python train.py --vocab_size=16384 --attn_scale=0.125 --parallel_block=false --init_std_o=0.00537 --init_std_up=0.0252 --lr=0.000668 --beta2=0.95 --warmup_steps=257 --decay_fraction=0.608 --decay_shape="linear" --dataset="wikipedia_en"
MLP neurons of a small language model. Each row is named by its layer, matrix (gate and up: input weights; down: output weights) and neuron, and shows model dimensions 256-351. Each number is 128 + 32 x the weight over its row's rms, rounded and kept within 0 to 255. Numbers have three digits each. A neuron's up and down rows have the sign that makes its largest values positive.
After each neuron's rows, "fires in" lists the words (lower case) most often at its 100 highest values on Wikipedia text that the model never trained on.

L4.gate193:097142106100116081084162145154030149139067142126150116084138158086105123084149100109153085129101164123127072136127151108120100136108143113143117107135143101142118111166127100094130128195181148145153122076149104099131164149128153152155145142126120073114175181106087113126125172165153164140
L4.up193:068122115164114110164125129183115116190142138105143139064106090101165166159123092137143206147150101143139131142091157130143115131101135113094113088149128096151171174161149148109128112148128081136128086087098138159124154161152117117135154097104105152141143156129141159124076132147077137103
L4.down193:091069158144050106069192094156109129132056148151061136044124125105194103114136118108124140134157158121157141182140165127138146145135121087149083108100177121144092107086147063172211128128137186151134160107072154094155155137105112150082141146175098142108123130151149091098106120190110090161
fires in: "with", "at", "from"

L4.gate824:103173122057096130148135197192123117133097090163176133131163121157136101144144135101155089091097134101111076145161215101145121139152155075152133156151139111138139116149164153115121124114108108105095176048150096124135121179090185147133121051090140152198108120144132131120121122124136123139
L4.up824:152107128052164091172088181127116151082134093098093125118134124175106110153146114142175221126076159100169122124102159112113131091084146165149141157092168148097108161163086161108091141087125142105118118125139101145126129122133097133175124134088108092118144150125116074115084154151132122119
L4.down824:122181142122148108126082169140168154101130153146147176115172118139119145122085127132139154156148112113132146093188160056161126152158113093093082123142122116133127055115180094113108128128098092183181130129100067160093105123160181104116135105114145136220189156102135119176150127167103117163
fires in: "for", "in", "over", "ketenyl", "reactive", "oceans"

L6.gate538:097163123172137134167121138085171129166116188143112159141082142162136135183196111058172149108070114156152096135137113150134127164067186118095160134146122141089139108195149122109109150175103093161110133186133129167085098132163112135089162168161097079179164138127170145116147116118108039101
L6.up538:186121117169138111099126134075183122108145146120175152160157088139055151140136091150125141160121145154158143094125130125076177196138067150168104119132120123128150159094163129170135112129152089136120128110160181103108137135139156089157136127113114153118142094172144127120157114090099167119
L6.down538:117196105136132094149158213153158153150163134110047168124144149133106161176097091156161135118105145161158130219170147167106117125074172112096224107109157077126200144142115116115129134135152116129135118112132168085115094067165128087121157108144126192096132108152064153124114118127152101129
fires in: "is", "am", "are", "was", "s"

L4.gate355:097135104161140118121126079138056139113087110129102146156175124129109193183114125130121137102089147103136127111088100110081066146144144140135113130153104085145155138156152201129169093128090160137105110133090126136099108141139127157073128120107150131157120148102120145099178125081095111162
L4.up355:159108087115114160153135182136149101107080119099168134107110163176102110067121136085137132164166105159171111107109123126101145100110165061109159192131111135038130103108108165135134170146144097188158113072140110168130133128078097129151119095122169078134131183067100146217143162099145131138
L4.down355:119085136108117039142165172142125144169118133111121122146152125142153194057128164138166183100122092122139124138152103098128134100149152057149229158142133137111154089079193139115133163126114142144154129138199094130162126109180124162112138148098183151171126170168091116110148145133126129149
fires in: "at", "to"

L6.gate577:166111085102122132099141153142158098097101114131159125125105110167155121157138090136140165102120107105145230056096157115155114115085125140171128087107201071103105111146111108112137103149142123089075144132100136056135052166130121157156179084169102112133149179119119077121120162233175105172
L6.up577:115151099185093131145136110178113137108132148167143125125116150148155131138151069144115179158130174040132151141099126158117066136180114129139096178082147187110117095179151107136102068155186140027152074095114131170129113141094144069143167134157112118123197118116126097117116125111125105108
L6.down577:161107129117077088088183099157118158113163138168173124117105063116122146118088080147101145149197135123160121166109108214133183079143133085170150089122102154106056110128168144155094108136156153069140098098096142110091145103105131091159161122149149090068135151134164150105110100082142173139
fires in: "and", "or"

L2.gate897:106150151145101136157151106163162114123113112059088133148139079176182086108120153123111167126154118120144154132130186121125114167134225098153102154081187146119090128171117154143157099118141091090140105151104105104191163161114148161102118145126084128115088128115173183116118145159133124121
L2.up897:123136131132151134127145165169098172157129134132125138149049189071147123108090133168094154117132085163123101106095142125114152142106101154195147112141093146183070133139157148131105059069125107158117117103143150140145096157173156157118147189117099117108147138099110177097152185108102128145
L2.down897:087088096081100109147172198156115128186141144192110114140135127159096095114123163040157048088152105138116109157175163098174103155144122162126126097154152130123123180157131128096095125114102162086151183172155091144118196111142202131147125114145131077172118089185116119162078140101154144152
fires in: "then", "early", "later", "rochdale", "said"

L6.gate1094:106115105146160086112105105121119135196133135168081102109108124183077130128172194119117103093089137134140118148114186136109141119152139129122164134157116109097129101150097119115104125130135116119150155094155192066086145140125141126170127118179178204103093093098188187108147110123118072110
L6.up1094:169117144173121154154149127157100113124128147150113132172047144112068141117092167146152235143116150091077112064106124138145081099152152128117103182112199209104074155097096130130125109120148132094137112149124101103177168200067129106169146144126151148137199128185116127097165118149134135169
L6.down1094:144102131130128140104083142169147128100120140174081089073171054139150111174152137118160182148104102076128184125121073167068124113177135174134066144162146205116118141135139102127071154101146125152131097130154157142160139169142128115096188152099149175133143139198099088161105134117070095135
fires in: "of", "two", "and", "three", "other", "or"

L2.gate888:136163165144154161184130092112160100101097108148098129105051152184104147165090110057134198134164174110103155061137178100187143130113177135139110177168138151085100139193174095097111099093088116144102152173154158071113088108217147117140164116129142179156114141166132144114105190145205141149
L2.up888:131138154085061124162151131113088135145142138102129144100082117158178087144097123084108122170151110173098069173162130139182136141105176136109146100126164106080142144139138153153086147084152154127116149100103130201179148128149148139082113081153133095112142179111079112129092095169076065075
L2.down888:132129121107109090091098126127139136147090213159107074094144169110114163134070108089129137139181116151117144083153089061160135033121153106170098117131161168099102124140100110113088124110136105059152115141140092097116130129174111083161145130126202176169165141143073106201109144167142139111
fires in: "of", "initiative"

L6.gate825:110163144111095125149137105148127102140129096103095147096091108134124141119169159129093164119096148152126167134218135132159130129166103099129152089081182142153178088152160102126164143106165068108113124106178142126123142144137100142139141055170181150193134165098093112123117127116125088089
L6.up825:133161156173135091198096104144133115126112126103081096068163070125119086159182146061127184156158119136152156137151095106172127107153049128147172121105151189144133119173129138146073120118153063126152141128103129172105119133104100158200144159138128086149111127098154147174029115141118169123
L6.down825:170194146110144121121126046161177083129215161155162131148138119133129135159116102104124122094104171113170108104162153110156155118092166123182127137126144084123069152073139151105053072131142140090096170119150145175157120156093135121160124124101131099081128156109113099109070119148113184110
fires in: "for"

L6.gate452:084121053130169098124141112133100112088062112149137175052088091207164114137150103077149157110061154116121109107127183111132149172064136170100130157125160148201148187136162158119148138195116148126157118145088100117105077161126173083091173118127123105120117137163076113158177171135082104100
L6.up452:136149092128129154115143140148174134075076109099096140112099174120102136119148087084180101136070089148101122137118126129140084111142128156110094137122159149129154142110152154126122126092174206109179112099138116155095106130130144134107130100088178127129105131154148137190149011054129157100
L6.down452:128129075116131091140106104123145117151086112136110136148132102111142097125127111123128082117085119090168133108114060104186137129107108155196079132106125169120109119113172165147111146154122128160111165152129153107116115131136167116155144112132162174132122097160177116132157150117132136092
fires in: "to", "of", "be"

L2.gate457:103096107149152172142157139114078153091106167136108090110140100188152137143139147120149154137138143088158116091119148119179135137182169089148114122127071143118160219086085137127216106113107093166125198084131054175159181122143131179116151154120142166192150058163106086130163159120087115127
L2.up457:110146141143072139118133153157091144114097086097157189132145145123127131134161132175159096206115183155169084151107106130172122144068177129105128146154116108105106164116163144129139156148078135111124084082165115140184121127140137122119196134090062180137134129091205083164203140141116164137
L2.down457:137108146140174134127111161137100167081089100129136186141110111061138146083111094142110118105136080139119093152111137016086146120075141131135120140113143129070117149129118127139097096169180133128141060101101056155124147075106151117141137173110146095145169124129148122090250103142095152141
fires in: "to", "at", "into", "in", "from"

L6.gate545:115175085151160171106083081151068130069105131090198142119120157172108059103118083161128133152082120150086132113123146072143089152091125128124070167106133178118129149168160169090137105134154154085123139128159125085131097069196144167109138141175072073173165104089128138111146143159175121176
L6.up545:121101147139156132074142160141069125076096133122111127064140149149091095132130146181112123138122168163127150148145107127111166122089138111145125198106129140094106138119124119144151105121122154104155073121168112122142061063140174119115147156161079101161114137117083109157109081163153147064
L6.down545:111027146112186148106074131130098160145108159152146129135085098106112186088117120116125120116166109207099103089120127203111156103092115101124137106201112136116100185082096143175147139121102181139161114112142110113121125100091151116164135142160153115078138170135124120165159100164168130158
fires in: "of", "in", "throughout"

L2.gate716:095129112164124167068142086096080115121122102156157138128100166140143149095052109096121155098141157082105112142099160142170100151133127127092127135151100098097116097106105109169108093108114144082143136109141117144127104152116133129098119139103125135090142090107161127156124185096101099107
L2.up716:091085140142114091164169112116078105157134123097156117097156095114145101151170080144083133175124090161153092105161070142128146131130168136041073125188092096098125093118139165174142064090150071154152116191103103137160103047116112112116144183114097084106153148140088036077153163146155096111
L2.down716:133092120138151121144183143149039163119116123052161107116152157149120172135032125118123190123133184145107073121141132106122152105117130150137127120126128153059139107155165117119106112084173125139189120159114108130145104100075139122127200139099127159088096125147108143166107136133163130120
fires in: "an"

L2.gate35:163155105180179120123073092096120147115154105108140145130124153163109105141118151149149218139103136154142168134130131128113112174051118120076130117156116190108140111108127147161153123151100095058160101095070153075090083178178125118091112137142125138076096139063114076093134159101139098075
L2.up35:102160116156122138141133153123128139113124101133167075174112133122088169134134089091191082116141074099170124118075141108110160196146118139180156167114146184128133157124141140126175150170188166153144134119138146182179161137149172088077137107091121083167159165138095096178128185159147177147
L2.down35:133129128133123125099128117166150150163135156122094132178152105085153124134142157077147102119135129130127097130126115058148206046155097110139124084095114091144165146119087165169086171119143106200141142156155081158154085131076117208136134147109147161137119076145130163161130148135156121117
fires in: "to"

L2.gate183:120146140128107106124076107171103076143117103120157168118123080120171106159061145119119105143136170159077061115167161110153141092149159133157162180093193126118084088097118144091180140159103089164128118102197141129165094112194076139099167135084132117181121080087117122119157090122134143147
L2.up183:155220210109161136091121128120137129112151130099114138157141124117164118123107099205108136137093114130119161137153184104120127136148107147157153105096153175141073135177135115120096063155128142167135173116107114122087154136117098106155146143149104055091150144083104174177134067157149131096
L2.down183:151110158070154165102042183123120143131104109105117115149127155102139132160084061110134191173088214118106127122129129059166124172103131142121137144112157194095196114115053167171125124161106143142137164112146127124108106062150164188136141137155065186152103124100121168134122103124076151092
fires in: "under", "during", "over", "for", "senior", "across"

L6.gate878:077158123169123131141126124162149044158149112121108179088132194213178146125146141087119163095140096095088189139124160108152137122165128144114133100092205118173083127144118176141114170140149121135116132103126146159073160131156138153099091075117113145184159051162139119140225116118147114083
L6.up878:129171095152129159127149098106115100081179111124164149120155134076082121076127143102142110092149088146077129155156190096120132141118064098131144169122180178071106099149123125093128134132178138131154107122118170072137184094169176125107095097159118152122129115113132156103179103076137147097
L6.down878:075126152163159131126166123121169158110128157116180124098107106082113138110063102172113121109136099210110118141138083092141109144185108178186082171153145130112168089090038165131124129135131105153145126112138157091112156107118125077136121131159157126105111127132146133107162127140131139083
fires in: "in", "of", "on", "county"

L8.gate621:119105117134144110157030158125122095140129128139128087153135143176094135119045060195162086174135079132106149120160162162086080140170152178072081115082091130121142163110153187135174130135175131143108121111142110141158125192126122096097135098134074177146152102125153150150092128084101117157
L8.up621:110136126148143077140146135140140113073078128145061141149119093126116143125124095136176130176086156162152122159154149128139108144201160139090127085136143147154148075150188115151178169128127165117147116158146053152148120143116118104084058134172116131086154099142083123110151166039067136133
L8.down621:181102099105201100099165120121068192109110109102145131073080110138112164064146181110089160113141158137152115092129146079140111121090089097100156123160143127159129166182122100122145145156127153096128147068109140124184137113136154155140096171144149123131133076088083131136157101182178112096
fires in: "is", "was", "were", "are"

L8.gate181:127136140122159214155144097133126130121131134163083166141150125149106152178175135155155124132170142106080085120092147135112175111135126172087104106206079152123099154132148169150081089170141127108134174154150084112071087182127107197123088120161106110105098174136177179119192166077104118060
L8.up181:114106098134085111148133109200161081049110152166040164140117101123146127146114140120126180185074154142106082098079124109099143138093101116089157099156083087172112099183170119159129101066142099137142117138111064121122145100133143123091114137166109118140102193161174092098123078067111114168
L8.down181:152137138170120139133109133074134131105125142096078122152142165101087137164136107099070153112145128142132139182161138093173113096138143171146140112092112162089138190152146116106129142105147119120122176148085145143163076087142104076097092119146134176170089153156044128082171150163124155137
fires in: "was", "is", "were", "are"

L2.gate395:134147099156177157099139154104083201119142141165137162174141191215187128137079106118073094122178145152109179163192118109166108113095175059142195140085096153123138139102109090114156089110140102107144150111157137138153123141086103131110122109076161129167142163090146164167104183100191113167
L2.up395:151117078198103107059190077098128110141104126171122085162135093112100107117125089137131194160114129148160108175148143122081126103167129137173106088179126082144156158157111119179110149138174137157118114142132100135120058119143121138044135114112137095097155137131081150136084144152147082077
L2.down395:174150116111129163142121116168137134117128118093186177095113147127173116115133122136106110106167137182091129170129087156159154109158215171118173121088113201087116135180066102124095123112142090110113095138111089132104111064154129148134104105131093181173069109155115149106118154101142121163
fires in: "of", "from"

L2.gate891:144174101136086157119145179132050176194093115168156120144110124106114128072148122099154135130164144130172103115148180124140174087153150142135161115165167097119121135150122156109127157096127098132125109152155041118086177166138164189090136097119150106121120163198162110201179140113118187150
L2.up891:054080086091068128089083105125115130154086110107181171154101124083113125141157123122199120141124144177131084165089159126120111168116109056089062139085109129168185127121114120110147193193122102099197150086078157135211087111149086080129106114077208171176131083072142141124164118101129122103
L2.down891:124140079084108149167177166154099133096211169176095120083099131096139102104147112147089088111144129117170085086114131214104141137088193130132157126098102155179074111089160138157089078107107097087116107152127083134093144139180130099092118142117173131095113127143119095127092184168118118103
fires in: "from", "of", "to"

L6.gate435:151158104164088129084154115159113148127095126183161111118112078153160087162091111141117124106090137143138111196123110120184086123128147125138096147123148132098124137135092081088170139137138170150101135084164133126141135115173155121103117152136136161232115094167172153123122169098121162112
L6.up435:164138068162197105093098123090080124138138117171116150198130105099136150079075127186155156110180171170138117137085093145115099123182138106163137119146146038144112088144137095119137065132103089125128142083110119107077078086101107174176116136188135105133133159138146115104064085132183113182
L6.down435:139136133176096071125080128128172122124144128143137134125191137118185150141124086102123100114093112141146120139133152113157151146144168144119140145119085132147131090090102203173143077111101153093209127137078102080151105141132090175116092190097120144107193183090075129115153135135100170137
fires in: "and", "of"

L4.gate1069:114155097094171156095101120135106087130138139086144161095133091093208120134115087138096157074149106117055093152204141114132180150130045138135174156136162122163110085130196171141074163181202153145150119134074138109141099112136127157084146083162118135121127105188181167190206147132131106127
L4.up1069:165102160125152070099096130132131045119137145113137129099066111120092134124104141141160100115109140134136112130138213145114150097140082148166175130096169161151157115144145113099085166123117122077171094172129085122142171092138103117130115113147124145088114197190200145110089181178127141165
L4.down1069:077161042160187145148140121172056129146122122077143135136144108064169157136151108162067150079094175134087110148125093123177194159075185126150154163149121171197137118139153092115128070100128183182071157150121136172131105130133097132121166099113108125154132157126171103125203146130112074132
fires in: "on", "for", "single", "public", "of", "onto"

L8.gate953:095151094139172130102159105145097134098115098114091164148065119112151137155135174178137139143170120131143169084085119170143116120106117152154165109192149123136059095158120080090112105149120115093141132118103165090129116136120129121127133111189140133142139179055148146119149152129114105181
L8.up953:092090134165107084161129144115132114180112120163171103123136105123093123136076187224155090129090134140108172081103100121129127114174132148075160094179191135134123124149121144131093164124144153181131187131175097119143198126131202134087117092111090134141131131105197120197123112160153133079
L8.down953:160079170140159137149082106119154150156167135144096177158097199128117139111191168131119157111175104090119098111127119132120165158152158101099104188121154173191147084149160101154125108046139158096179105122119034124093150148132140143108141096161133190161116118118142114077104175133088093178
fires in: "his", "and", "of", "or", "her"

L2.gate332:157183097121106106101075098117104120122116135194158172111140144191101153110125026076184150116068146098128164126148140170109117154070116175063154121152132120192144167158179085098164139172145113192151212146169144145146104104152135123089121141153151100147124106118162100162115148132141108113
L2.up332:110102086106129081209075148135115139118144123120080083129172149165073140095142130135124112104089161135176175117140099112140141117087190144127115173125102179090093121121075108107137110132102132130134141149110183118142101124166157180150118195133160071120114098105169116121073158119110138109
L2.down332:161161127089115164175123156143130146104075125145097219078133156140093093101151137096113135156143095089126103158093133148127172134122205178096164088133180174143123089134159155117133129167141131150131139121136119124095090122106200120126101125117175131074099129094143098146120171115197151128
fires in: "for", "on", "game", "loan", "games", "system"

L6.gate348:150115103106150096160128117183161120133103113141092094114099115140131146125198100141143076103105111153148100140176168157117132101166182075094104090128174129165155111131150134120114123116095158116135115136154164109095142126147159178139091054151193166134112082090129147079196158166155131109
L6.up348:067132126133130115142103091154213087087110169153160145083155109126084127128110153152173105103146163144177109171104147150112146092088140116077157114099140130132068123115112109161137149113180108132196139129133092118109172155170155088164112145157119153126164151088123130157085113155114129140
L6.down348:123101166103095115114049155146097067085051167147079170151164143093139131088079187120152089148085136178164137129170175090148191136087129117129127130178115138105099105136148173153151157102131105117103124122143224133147120130162089196200102139109111097098093182086090129133116108146089138108
fires in: "of", "among", "for"

L4.gate872:133156110126119164142138068071157156149069122132100181091094136136134147115143094127136119120105124102111082034170110119104151178097136154035087090166147169082193102131201149106116109156095076218143211063158139108141153128144104147079153118149122111104154101075116109120102124145081159125
L4.up872:169151120145157156174179166142141175151107132126129067115107135163172117140072180134106145123114103106153051167094105125133162115130158139071046141122157112117142158138128147082133147156116144129045133118160100144159116174151183167106138136134127063141081111110102085172155081167088087129
L4.down872:109150064097158175162064127086087122071147119159157104120114113118157172165096147118160128137124113095072086144082144087129128118137105159138101109073143162120153143139113122077146169136187094155106078154127140161121100094170117161128109115127132148108121133122147105110133142105110139145
fires in: "of", "another"

L4.gate399:120097085090113159128099058149120130128100157189105169146137171165165084167176116131091172069157130074078129166130148184211143091122140116138102171126193146132085160148116137129090087143133087109125191100093104143100100098186114148084140115179061085105121122096172158075143195091199118065
L4.up399:123084139120156112085144135165087142202175137166134144161095175116146154146123090143130116067128148159146138136177144114130126097131137081175102163159126158084083113181160129159073077114122130098146140124131112128136157109152095131101114087114147059158147171107153094067208092112180135152
L4.down399:140105184122118100086110087120075128146096103114130128090130174100104114162055188113069113111077192145159124127154106121116136114105153083101090111140143176101114154182105115132161106120184137162101143150119136160201076096077080164109115163098087153134143128129142137130156179143132112100
fires in: "one", "an"

L6.gate297:126090119145132126146134132118083176092077126139164154180132086117179087167192111130168141117177101096102134122121134167047094153045100043149159120096153031111115153161138199156146133128113201137147134144094148101125081114168119137106131115091090074132092124170183152134171119135135068133
L6.up297:119119166157134144100142147123087156143088118111167149168125124157108089114091159162141121190155162134107088133067167114113116104106094066115150117188121107143138141086159094137181177125066166135134160107095105128077148182155098134123157133137145158122118173035156151071127142080124117126
L6.down297:187128168131160114157085200119174112109148101119151170133122109142122139081129137157123117187175112147081066158121161111136189152099119159151140154090097111150070167122115110100150150172149206126120116125152128116092119117144114131122144189128109146148183120160190154058122163141161094152
fires in: "to"

L8.gate646:119115155081117141100141163098136182150101071145095201143150169109171178101188099122126147151147101112121082144117177121139140110170190124112155057178106145085117169147081139113101160188122096131085110160115073091057100153122095161147136083164088162114102130108133121161135158098116054120
L8.up646:162090088128107115123139193132107179162138158137097178120137153160084115097116130151133138158211105132123083084139181122119137135126174163127097090165088098124071102105128100097106154112145110112104059122132115213152147119112098095135097140103067156131129118093144115185130141090088096107
L8.down646:133066176038115148147150170111178113145090163125091108123152117137121145159114115105129146097148094110151079189158126041080117155130170174114133084150082127119124131143116115168115130114136117147123072147095154186111103123137084123114150093095113157119177140133109128167167165025101167110
fires in: "is", "as", "was", "be", "are", "s"

L2.gate1197:070132147111106156122111143113101068109129109150135202157086185119168114083121174126133185110119154132121147153082140124138144084154188163111183171098134066145103094142144118132157161184130122135121150098073113150128140157128165177117161155088144171139163147167159091162118146086170118083
L2.up1197:131122089109140073153119134171124100067091122115110132129115155088127133092127128161126060042063121143198173123202106100159103116145118136179084158148164106121122109110090112107148085108141121122125074077183095125184118133143144112078107094119117111166160117083145118222168178141138117116
L2.down1197:124100127163106127170199121113101111079087164121099154132125158139154138137110140177141128071159117117060095129137038000151082117139166142139108135100124117161073112105098071158079128090123130141169034176133095117105106211126100132090138196128138135121126131107146057167139133145153147115
fires in: "at", "near", "to", "of"

L2.gate1132:148097149122127131155133073091066152147101107157074131061155130146107138129154078093103132103095174146133138121093127094078139130145106123126109208174189074161144134123168127132152045146142084103157176137126134043119174142121141134091146101141103150127091120151134137068141151137162122152
L2.up1132:089069165128142163068145103117158098111127140148146140147092168173141117131220112142144118134106115125125173142092154111110136166064124147133155157144130125058121096116102127158119217100143125132178147147159101091161123176120174111108080104134079128172203187083155126167138142160137072115
L2.down1132:125114121170148117142187124069090146150122140132172137150120186107158090122102133141153146135143136147104073127059144054118177174107177131153215141108112111116115126122181136179063125123159114107181129150149134103121153162113127097139117159121140159141095141127153099122170122151091115115
fires in: "in", "of", "at"

L4.gate706:107126168116126144059156146148101107138126105109106120122109100120161147151138088127147139086108187090103166161117106091085110111091158165114151093048121168126127167208115159103120191098101075091153090124177140134116126168081116138092121089118130141099133145159133182155192092173137116131
L4.up706:120058157110094137126128129077159163117110139096145107114195177135126121129132122147153101126189192164172160095144108124127127099039099156108134149131097095145130107137082114108155168169113156178095135108159152073108128143156127159160148174111132124165233113095113120075118111068155153190
L4.down706:194139137096130121099097141124135097179108173140137183088094124115141103125134136115118150146097072135130146147117132196130143123139098099135104128118129106134130056175146135162128116171092183056165150210157104160171132089054120133147189117105173098165052116150108087149135164168047144136
fires in: "of", "first", "de", "for", "as"

L4.gate382:106118130166119128127173107130113094164106136147113146083212085116199050182145107103130118137046159128162103092143168135194102163122164118163108179104174113151094149135088135158119101154102076168166150155144096100186145129188148168139121084112137142120119085125110128124162131102131094074
L4.up382:094119165145154151118150202126085115106112125153130171162134117136159103105080163157144116139144154161158133146094158141122118110108149104103197168104147115111166152124146148138148123159137093080129111232167138115167187124128138114112139103142090097097116085134147142146218101081149083128
L4.down382:144093190128123146145137135141111166159158115114169141099153160110181117133119174163126130161164086103153104185117083041075113146138087095112154191118139102143129059108188142050094158140103161133148122160218089098150135086130130140093124131060116105105137179108178059081175108061153150140
fires in: "to", "of", "from"

L6.gate70:099137101092093166153153113136128094157082186112136155153093146120137099095121168132126119113112098119101132112096097157172101095105073191085181125133170160146111166093135190073102093132149080143172141086160120052113141243136125107149161093113148147139074146132131161115147110132127156198
L6.up70:123145160124124128109171103158145119071132123181107152182121184167170071199129149113175142126133132159106098116076083120139147162108146133127117061169147115140152080122100120094130122141070107089083126080146108161141143154161229169138124143130115132194146134066133168157116164137181147089
L6.down70:121147160088076134142155108111171160132135152104094111126080109146118108122080157086130113123128120115139196109124075108156119193083076146126086130133118115104102128114156137091065096129202106144135108122153128086141173186104155161136177133138127123169022123080120077153119188144176128122
fires in: "the", "this", "second", "north"

L6.gate943:101119121081055090185108103124121140117088113146162148089068147148178106149090078085102145160132139141101173162155156130139115162181119081126129183107176090127103124069117127099123136133137154124158103112139096156183123119148161132128154135089110137123169131053196116117198159117158148172
L6.up943:143149172131176098133112065144137142125165154080046109141121120122118103149092101158111158198090092134132154062159122123169205145139139138170111077158134132226185119112149121123159143131130151126071110116143144100104145140156081169106127138158158147155114126090063180098124073126118168144
L6.down943:087175138138113152141097098133144144149125190146116170122152147169234087155111145149137105136139126149128110137115129082108084174151137158153142083174092182104134143122110155097080117124115126120090124133125158138092124154125145221145126126034179105126076107129140175177094051104138168147
fires in: "the", "of", "his", "march", "may"

L6.gate1004:217104101108111137132167133156129180156078145149146128094080179117122118098123147129154158142086095118188149140127180128190060108128147107098092135102166102150113115096093169108159136123134094159166185116085123117094138187121143162144138150107155100190101070105155154106186163094109124146
L6.up1004:153092160171124153138139131154160194141159139130142114127111142099130127131125160098161158112089088179149118158192170090115120091153158106083074091095134130160178137139131145104150113090118094188141092110081097144137147139145117090171130182038161127129137091143107115147219157180123117172
L6.down1004:123144200102059092090090155126075149117131175108107153135064165130162147097093124142103144140142111139113125212090086018132153134134130096143095154152190132168109114179142157145139129116150127128164110107141079163167146146114104135122097131087152116151147065169174114156135094125071140090
fires in: "on", "of", "among", "at", "in"

L8.gate23:138123106074164169118098102185173136059099149159163127142042093146110111125170179190086146145095104152122179075182113095112066122164121066110126115110102093131089084084129109102129118134084109123037137167154156105135152150110042150131157036120128094127153161121209136165099190111148162166
L8.up23:118098168120160113109150118073080185106106143149185153098067064151190118127175160129143168073124193090177114159158136141130121141189158155134115160155120123141164154160112128101083165188088137071170160163082135144149050137128150164129127134117094089149137147159113113085089101138172123116
L8.down23:147168129082107134076149092141146133100141139138128092099114153119118054076131111102143179138148177114194095213119108137141144129097173092149132141154127110105101167138167094070124137107109128126114116127094149119178094092124114088084137105174177126152117081110134056119109102150211202182
fires in: "and", "or"

L8.gate347:063132123123163131075112160096115104136136124137143229088136111192162186147169092152106147149112085109113178165166108123088149201132214162095154130131149137189105159131167135080145105163112135149115163185115132144122145114098158126110169095160135103100116121125186122108146170126142080094
L8.up347:186118124120167214057121095111113121126134142101100164118184123085186135092091132116136128082139160081136137155183171101113170136165228145149149092146152166150063137157142137106154068131158109127129127145125121142085135073117141127068158150203064162153127128144131126148138102152158122085
L8.down347:147157080129195148130072086142098090130065184053123056143149109119160176090115095133115163166108126167131219117162133136189151126123078108114104074093182122112089103113145074151122095148174087176182099184176120187147119149093131085147149175067181094061160105143133140137161109123133140106
fires in: "on", "homeland"

L6.gate1022:119181172127094123082144116084111098146104131102135116100076122152146111179087112131100119114127152092137116109095106091187094114101117080157111165111182145125086160187118132146132067120125111065109148125199079079100137144125073194108131141157174123098123119127150131087127109120125145113
L6.up1022:104110119125154160182197140121109089143120133159137122100140065099078129115175144102154116137103121111144134145176117140081168180174109195046131124165121124128178138146116118097085112154157086102148127134103147209110076129157089146129170098101197110132115087094130081163112179187090173104
L6.down1022:109143128133117142075135120097134155110118146097126115097153137097141113147110137121119161132168153135125179117105107048126135083098113128137132153134090174142133150119136137162088154153173103123140151129098136141143132150158181113123064163137190183066083064101142161132140138113168094119
fires in: "of", "for", "with", "the", "to", "on"

L6.gate984:122219128090121139108087162107167166096088152116101189154135108140197120111105109096147137127108091068080061129137117120118147096087151191141141079144212157045117146182082150147125168214102165132138103110140113120133116109154199185127163141154165108112116052130145040187097106135110069126
L6.up984:096178119115122131091098142104117167107126137109124099135136187075091170169083116145070158187123124136099128152085137110149169107037122135105109078156028219166128136094135166156193132173094167170069081104165131121143153142108083162135067079128144135139153129120138091076110139135113161136
L6.down984:048137135120143123199070125129080096158105082160134174114169131042109125147127152103120157179106120128098109152106092160170107095127149121117109087098109110143119102141087144101082087124079129165142056072135125149174072176155129142132155149076164144096183122114174153112187089115109122077
fires in: "as", "n", "united", "states"